config.toml
num_hidden_layers = 12
hidden_size = 224
num_attention_heads = 7
num_key_value_heads = 1
head_dim = 64
intermediate_size = 576
vocab_size = 2048
hidden_act = "swiglu"
norm = "rmsnorm"
norm_place = "pre"
norm_eps = 1e-06
positions = "rope"
rope_theta = 500000.0
rope_fraction = 0.25
qk_norm = true
attn_scale = 0.125
bias = "none"
tie_word_embeddings = false
parallel_block = false
init = "normal"
init_std_qkv = 0.0412
init_std_o = 0.0
init_std_up = 0.0412
init_std_down = 0.0
optimizer = "adamw"
learning_rate = 0.00168
beta1 = 0.9
beta2 = 0.99
weight_decay = 0.14
lr_head = 0.0063
max_grad_norm = 2.0
warmup_steps = 464
schedule = "wsd"
decay_fraction = 0.727
decay_shape = "linear"
final_lr_fraction = 0.1
batch_tokens = 65536
max_seq_len = 1024
doc_mask = true
train_tokens = 491000000
max_steps = 7493
dataset = "wikipedia_en"
MLP neurons of a small language model. Each row is named by its layer, matrix (gate and up: input weights; down: output weights) and neuron, and shows model dimensions 0-191. Each number is 500 + 25 x the weight over its row's rms, rounded and kept within 0 to 999. Numbers have three digits each. A neuron's up and down rows have the sign that makes its largest values positive.
After each neuron's rows, "fires after" lists the tokens most often just before its 100 highest values on Wikipedia text that the model never trained on; "fires in" lists the words (lower case) most often at its 100 highest values on Wikipedia text that the model never trained on.

L8.gate281:495527518493522467458486519463499542493516519554474479488493477507494552470458495474462455516477509476496498524493482489518482457503499475524493480539494537503492496440493518487514519515515518493519473518538486472498506513469477487508521524520524525513509474501453518473513492536473485501551515495494509484489554541542527502520483462551521536487508530506488494514492514466499510516499480480543477477466487504528562521475503490489533488486543457542497505519538557526528495530519479495503543485511501460520526520564498523466491507465516514525555509445478486503516513499526524559
L8.up281:435471461536509471482501456496496486463521490521516525530472483508494520539491479538467495443523510490508507488488481480474522494528504417517504482496463495512480481486482510455529500523493507479508482522492480543485509457518514482522553458542546502505533521533470509497469470522502496513479527534552523492521459498504487481534503493503499495473476473474543491507506537527492546479538502487524467506517517498515471466521481522498534499507495523495495509531503446458547476492478558527502471496487483467474538508490496534504502517498467513466508510468547529509518496490507454468
L8.down281:512481476510510487499540506481500458484519466525511482492521516493502516519457493453490510463471513497477494423502529523504510525505517504460512494505523457527512509451483471494506509468499489489521541472501537465476461508545474525461517474525508544512487459511523519531511528498484519503499454503519462490480479510488444506536522494475497485479486530477553504532485532524465480507525466528530499497496472516486541487493490499452494488505508553502554523494441497476517520487472493528497528480526496468479505545501510438476503517496447549480514495488453491512446504541505495486
fires after: " the", "H", " when", " The", "I"
fires in: "they", "he", "it", "she", "let"

L6.gate430:480453516446498520530485520484535482496475502492503492479483521507487513526511527475485503503491532504532480523531489507483486483525552472533504486508465493517498515514465521471516517497509553510497508526476482488486495515575487531466480445491532495473487501502462479536471484471483521545504477515525478485476488526528476504517487555512538495493496481504526490511516478483473499487508526492488477484594543470470475555461505511442500512502491479506508467438495485513494489487506538522503481479542523512465507485514520496487547487545485531506473526488456493490492461471518545489
L6.up430:491508506545544497452446501500563492509532528500456572505452452504528520488506479471492473488466498517495521477489503467544507535540488473448529527499529507528489520483523496486530541516499566504508496475495508502490505531469512505521486506510492504498495525505534509491478495484460514497512464502473518493461497555438465527478497488489498534488563497527499512534486514531516458488498530491529493486517521524504510501531466480485487522482497441490470497522483519517541523510476470504549503453483526488504447514464500521518514500502495507499511478525531495499489517541476491485
L6.down430:504488489492466475495473493495503477496493516458482506456454491544532503547499517459510476513482526488504464518482500454527535496500498490462474574472488530521494480496499446486495511541471524474523519503503492458542486539514549493535489477477481492512514535487503495470481499519480573522503527491464499501546528494509467505486465480502520581513485507481481501487500515532490485530510459536552492525515478526529485510516523503504495527500489495496500483545469518498537471479469498505514507500514492507516434502491551505500460493511546477499483510483531502553473475488500461548
fires after: ".", ","
fires in: "he", "she", "have"

L9.gate227:529492484480492499519487514497541528482500540533475558492473533500526508478494465512520499466521512499465509483495559470515481494469507521497484502533521486488478514493512506471496514484532498485498482534471517500522537509495518473500521537513479495511467481476493533476512564508525558485485485517497511504502513498539538443527504495506451484506450547460498565502501481524480502462499428507537507470486510502535497496483475482491486525476485475503511455548456524517502524484490479532556559470521495501467488461532526521504488525505509503449488504523493528522494465465516480480
L9.up227:520455501476503495478535462518579484452517469513524524512439543519457488485535479518473554491508533493470456499487497506509508512538515499486511492467498521474507498488538475509499505513499526479478520494507483507497500503475548493524498475477450502487462534508530450496456483525476491499476555506475539528489478539512501523512495505511492479490434488508501522452522523564542508502525547492517493500506487495476503503501554490499519502489490506475476490507471506480486501465537486524490495517518531451488479518498471455497506498538524533462521515519543465516486517480493493502
L9.down227:490471466457532456467526510489507491527485528504491489494500528489485497467510517501480496551475490516503520484511486510520504527536489512482468459513476490454536503496498470468518441518474476537444521498478488494563474517529476518502540476519530520494526503468438505566487468500470481487526461491512499508503490488530503515503493478577490520515525565536506474480506486483500461499503482502511503506498508517514485529478471494478531518502572513525476498496499443497456523530512492476445500514503514512531493482499543482538481541517485562488518505507545528490443467525546452485
fires after: " is", " was", "s", "li", " became", ","
fires in: "a", "the", "unlike"

L9.gate80:547485492517523532504552511507538528511529473473487533505501500489485532530501485515468493503519533478478472471470471465496488479516460488473459446515469530519514490503506528496530508478453480525514504493483506490478527496459496468485532505482495483473489488503528514495463488466472455524469491480444490540486491528505508470521431523524520512508497494470496509485515525526466474542533511489517487477486525484482489476469523491500528543511473507495541512547458507522520473477565496490524533508509497470465543476494557475456474527531496532519543521518492447511526469484472487519
L9.up80:461510496495528451555521481514520520487544452491476495475486475502520511501482518503488515500481494498545507509544522500482500474497464418476448528502559512478505475512481474464512468514526494492520502501564503482516473499492471532483484490487527509489505501523508506511521481547513545508493500519502529472508479514500504517524494459497486503468490530485484440502536512478505469485508506555502485522533468533538505483469460511485529488488514484476512471514464476448493512482517474505540515535468509488500530538501507491511495490484507442506466496547483497515453537524494536494
L9.down80:490472498486495485526445482484475487499485511476479472474516521543493475480494547502523463487508477467489523485565508403517511513514506500509529515505520513532471484539516495501526514491492492516456536504503507519554453531517442493544509479500505478491526481510474506534515535504493484484495508480468494496483467491531513523456540528476541504500517495516498508495468486485486511461486489509463512514500480504492502495526484497501502494543510554447519506492548472510536525497471461485509480511444493516471433463496460504515489503494519469500474498456473453437426500507484501509
fires after: ".", ",", " where", ";", "H"
fires in: "he", "she", "it", "who"

L8.gate563:437537521507507512503466506546519500544497491465481535459468497516482484502526516490506508462517495510512550512527481486504512496524544493533496464515488493500434516486491472503490544455485459506496527489446496489477508458505461473487496460482504516542534543477517527496491520507501530534461472451513468515487494525553523501491498495478563546480525531496522524543538473561513468497528497504514482509530498520498540515525534503534517515474513443497516467523501498555523510453475485515478504490532482486498513478501495530482510504527518489496530467501483505534486508528483534508
L8.up563:482524489494528491493505509489567492469466486490524541474461496492532548504509510488529516500536543504502486504499513520500556521533511506481489505506475481541534520462519521484529493507497506479485526523437519505498493483489440492474512520494468471467491480473482543475467513491475478498505513493466525495521500511521505518501479464534546496484512471490547518505565458534485533474530498514521498484494528487531472492437471558505484526459483512538487511497456515517498500525508512487513514502498484487477513473489514488480465506500464493531445501527495495488506459455538505473
L8.down563:506488538474553533488496515488547488491503495511475510504479463513517525536483549501517468468486538509506480506460529466532482509484513492494479446504514508496505557525530503529502469487488461537485522529524473436515482511535520474504466474472449503531485526459503544521526492484520468520484536476511485521552509509491487488470475479488545486492522533463489458468494469463509521519507465485552509511495532512507483518451505511518454504501522479445525510487504516483466486509490476492519512519469524500524501500472513512510478514477500513532544524532526473538418574488491507533
fires after: ",", "s", "C", " \""
fires in: "which", "also"

L4.gate286:502495519481486503470494457518462520466479453504506514464558512493481487507489504448500469503462515535576499550472485495514494523513471526523464487478492519464435466487522483500525509490463475449512509515520469484483514540470477565471493517505498522515492514520543524473476528536479496491552525480509488470498477530493505538527478465464486526494502507466523503504494492463502506478523525467498504534518494485496512474537498486517508504502490489470549510530467490512525505495507460513525488531564502493483524498527523506498558483489522556487508513489504521484502552549529487509
L4.up286:531510492469494515437458517468487535482536478460535523500495505535504491484493537489516529531509452493473464487515492521498499544475541545496513516556521475524517485480510518490514490488563489499424485495491537490536522572534528482471509458537504542494507507502449440493492488504496548508518490531517493483498511496478549525515480529520492467533446463510502457493520528498502506510547523492505513509478471497483468490480489511486509516469484493468486526481462504496477501467476458506499470519500475489481523475513507493500525511532528507482503501510515489468479476490459473496
L4.down286:505467474501486547487461554480499506503531518498507498530510477532486467514490460483472523524458517472451521529516477469494516450495490454516492517485513499483504474553535502501515508488488514502549485513502493490476490490466531498517488496526497512496507528437468541509478526518506513475494499475408482476517466513536481468546530533490531494507495521504510487513466483502486537457483495486515453494480481502478529461486480502507507538540497502505493522513527490545518511495515523487498549512457476505542532486469518488484480485485462532512479476536471547476449488487536505530
fires after: "'", "’", "g", "hi"
fires in: "s", "regular"

L6.gate100:509517508471542467493519495490530510547518518525445487438510502523475471489490492507498495507509499516497526536525534480519525495524498494503522514494484515495481515488513513532495538466512516511537481465506456501491468477505455497455486503492522460483427486492495465491534518497490455493513478518478487469474486489522507487475557521539522530483538505487487540498467493540457535491485498473473507502468497509535504513444474489525541498541492545506565509482532508542522494509478583470500511493490506506532514506494478533498525535491464514499488485500510519493517512549459518481
L6.up100:429543495502525499493485536459460501540531489476475495503566510472515533485512515531503513507512535506498482538509479473513470528537534516523482553509534482524522490485538490551468536484517546486527499509491492487484505519549531513471478465482527542523514500476484480472498526516506553460535451468494509485492521499508543430468519501482488502461524498494491539494497476518486486493484486510477507501510509494535536488483506466551509487509508503486506506509550456538492464506468482489505531525530517497485480535510523510485515492488514533491503539469515495506502510492476531513
L6.down100:529526532495510446447510495504517485485545503505521532483510506519467534497523481506451507523492492494489483486510486475524529501496499488502490488476508516516492483542490542487512500544512502487526476505514500498455475476533514498476534495476457509476459489469515477496530473504502490486495473500487464479500489482513539469472519518547465553495499468464512467493518527542426510521464486501494492481454522516507488480523503477502542450512540520525533522501520478491484495521477506531461517515497565522547526497479525548529540536504501520507501501507438546571435523507488506459
fires after: " ", "ch"
fires in: "town", "land", "aircraft", "air", "city", "airport"

L2.gate1:498481515529492487483512529497467509573533514503481477524536504482540493515511535496502528522521461451519524478468496491561501533457518455472522501461479474473511495531488454497506548519540485476523493493524513501513488504481516510484523452474492456473501484481509508518526541534499510494506518528509490536520481514531494445520505504478505504491509479492458517523491486573512526534526494483525546516504533516485490470497462480518499470551505477514540523507503497518478528519473536490475486518513493520477532490525493471494539560497577460503507530502508501529499482502527516494
L2.up1:486528529525501501535498508455495506511462479506457474519538503487516480474538508489532461512477522491484516549505504468462524449459548498493511511485502500488476488504546473533579514496494483537523501491515491492517499507529506478502481493477493484521513481506465511470549560496497535480482478503513452487519490513489481527542479484499490491477526496509491524517501473504504559523488508506558562470495494509520456505514505561537501481480517523491535496494527466486498461514464511491441548496510459460539531483507478488533508495502544459495512514490542495495532448464527491479
L2.down1:461496506443526490505537473532456476507494515500472505530525496481558482533493504481523531511541484505497500464438521486514514508483448517484498472499509548507524494509487517517458508518492517521492504485556522486549539542511499526515513481511481489515500481495517508496495503491532503502522534535478506522489476513496495499476480505485470472490463502459544548528517548515474453471504500532477487531438531440489526509506514505504492503505500482515500441519495488501553473489507551498522493482501522471471524537520462467500488487517502496502498473467510498486397479506549478535
fires after: " |"
fires in: "20", "23", "21", "27", "28"

L6.gate556:488493529462542522521517465493478532467497508477492508464494493518553507516510519472519483470485507478508530492516502466464487512510546459487459495532516522531497475493499514505513531511507506463525476535511512501504497493471521509513487536561523522500467511477449514462492514535494460503500482460501495490464514459522509501535499521501516465473475501520524517500561492518494468532504517527468500527483512509564469495455441514494507535520493495508472531533431510490503486468495470524537525508534454514475508518465490486533469516488491484500498509572549481495543475479535532508
L6.up556:491544545500510512518517466460522528473530481451516520495518511507505487527506504489520520515472502530479516501482513486458496483500556513503472498520477520517497508477489526507537528490524515508472493474555484471524467494478465500511479488516499481474497473518450483528489506549519521477489448461503503476489504469465516507545497497479516514500487502502501540519513524496472489489498464535535498500492471488447527497523494457467475504546420520527526506502458465500495510467479476570500510476504510479471506528481491459448489516454544527524476541558540474515496504476496511475
L6.down556:474523505516504491459452492480489489509507444482494498532535479541454473538510460462499529509517489481469514512486497493494484476510537513475465521509475500543553502451476465505485540515545489534491460538515493476502500495467482466511505465484500557483485500476503525509479524504516542497480506490511471484510480519492535467525511484470489510512527500450483485490556534509497532468507518554503536510488494474461519506494466533493463493493463501550509506485491479473483511503512508535513476455523526518530493550508471466458521528476526512500478519467476488539432457497501519531
fires after: " |", " ", "|", ",", " with"
fires in: "19", "17", "18", "12", "14"

L8.gate396:492520548471476452503501498465496493503511473490497520496502484467499510456497487511445521489538467487510499477503490468497470508511440527492516472447490536510473467558541500500516482510466496482524488534486524494513518536550464511508517491500484475481450512489473526457494495525496499492485475521448487464462490521513481483532504495524485492496447451526503459526498524517507498514463487534447526502508503457483448529464512487515520498541467483519488476517510470503479534502521514519478540483510464471461487500488490515545477500519473507496492468522492501511519455526465517499
L8.up396:485484508483468548481513481483482522519529500527519493516461487455506521490495485495499508497456501514513480492485478532494523465492523513499522493501500563471478492477520536497477480513512491486552501481479493506480539508496520481483509494531489520535514511540491495476510513523514506455471496546492533455466470496529540512507535534538533483509490499539537479490547537508528429492484484476517458472532523489478524518454483546503504516504516538500520509483529505533512461498487550543492545512476506552487557507543527491494548545495478504574491503483484480519488503521527486500
L8.down396:440491479492482501496528482495499505499486534511494484512470509507496525485510478489489503469496506435540471513526528476472493522531488550489458489498522475513511485533492514485518439505520455488515539508513509488489487509493488464494497494480471521506513490506475479464559497536542530512524515531464542539530455486483493543491506441488541525479485530517500538486489522481517496503467483502512489501451510485549500533524541474494513509492468527502484526477485466545443496456512511487532522471475535490517476506503483473490530524521501477463501484530527461503461507482495552505
fires after: " was", " is", "'", " became", " a"
fires in: "the", "s", "their", "of"

L8.gate447:532476508502506533490480495508480565517485502465501529513499545517488492488538479517454432484497464452525445515481516490534539488529486529538503484465512478473495524504509486469502545502477476558536522533515512495497494479464507480507482524469485579486528514474483504510515466500526479503512507489501490498504473515534485513536485485543501479486482491496542472479518529507526498475518474489516522481505463489448484514517498469518474524496520489504506447532494520517490525492513483544462512537510473517505548513502504457493503497476475525533543474484499492518512482514483534465
L8.up447:494481494461478513525514494518512463523491548514498508502493494523502486535516482503446482481519521463484512497445494449479487542498472522536519476477518517504509514486555504515551515484473525509571530547496490508477536521513511522481458513510501517485474464485480511515464509538498499505489527507470499509462510495500504492460475488533518490492488472495489521522519484485520518493526480514496532465533507500520463491496514487476514509470485501520489523467456489486491508557516498465490481537487512467525544483493461516530528502525468502471460481489492491523518466477459528483
L8.down447:520483516530503489474497497461511510489518508519519550464513527520488493501483510522500563486517493490474496486509527561475490520508551521511476546531544424526484446463517515478485502495526492477496485504510503498513479491499537515482543507486524502486478492522461463510508492496519555456500432495499469492467501512486476566470518493478477496497502536481527512491481549491503494499454529496531487514497479524487509508504487481464507522485524492467516496516449505469505485487499499499523488522496503495507472476475476495483489495537482497521559496479486477496451494534543460476
fires after: " is", " was", "|", "-", " ", " ("
fires in: "a", "the", "ferencváros", "f", "fivb"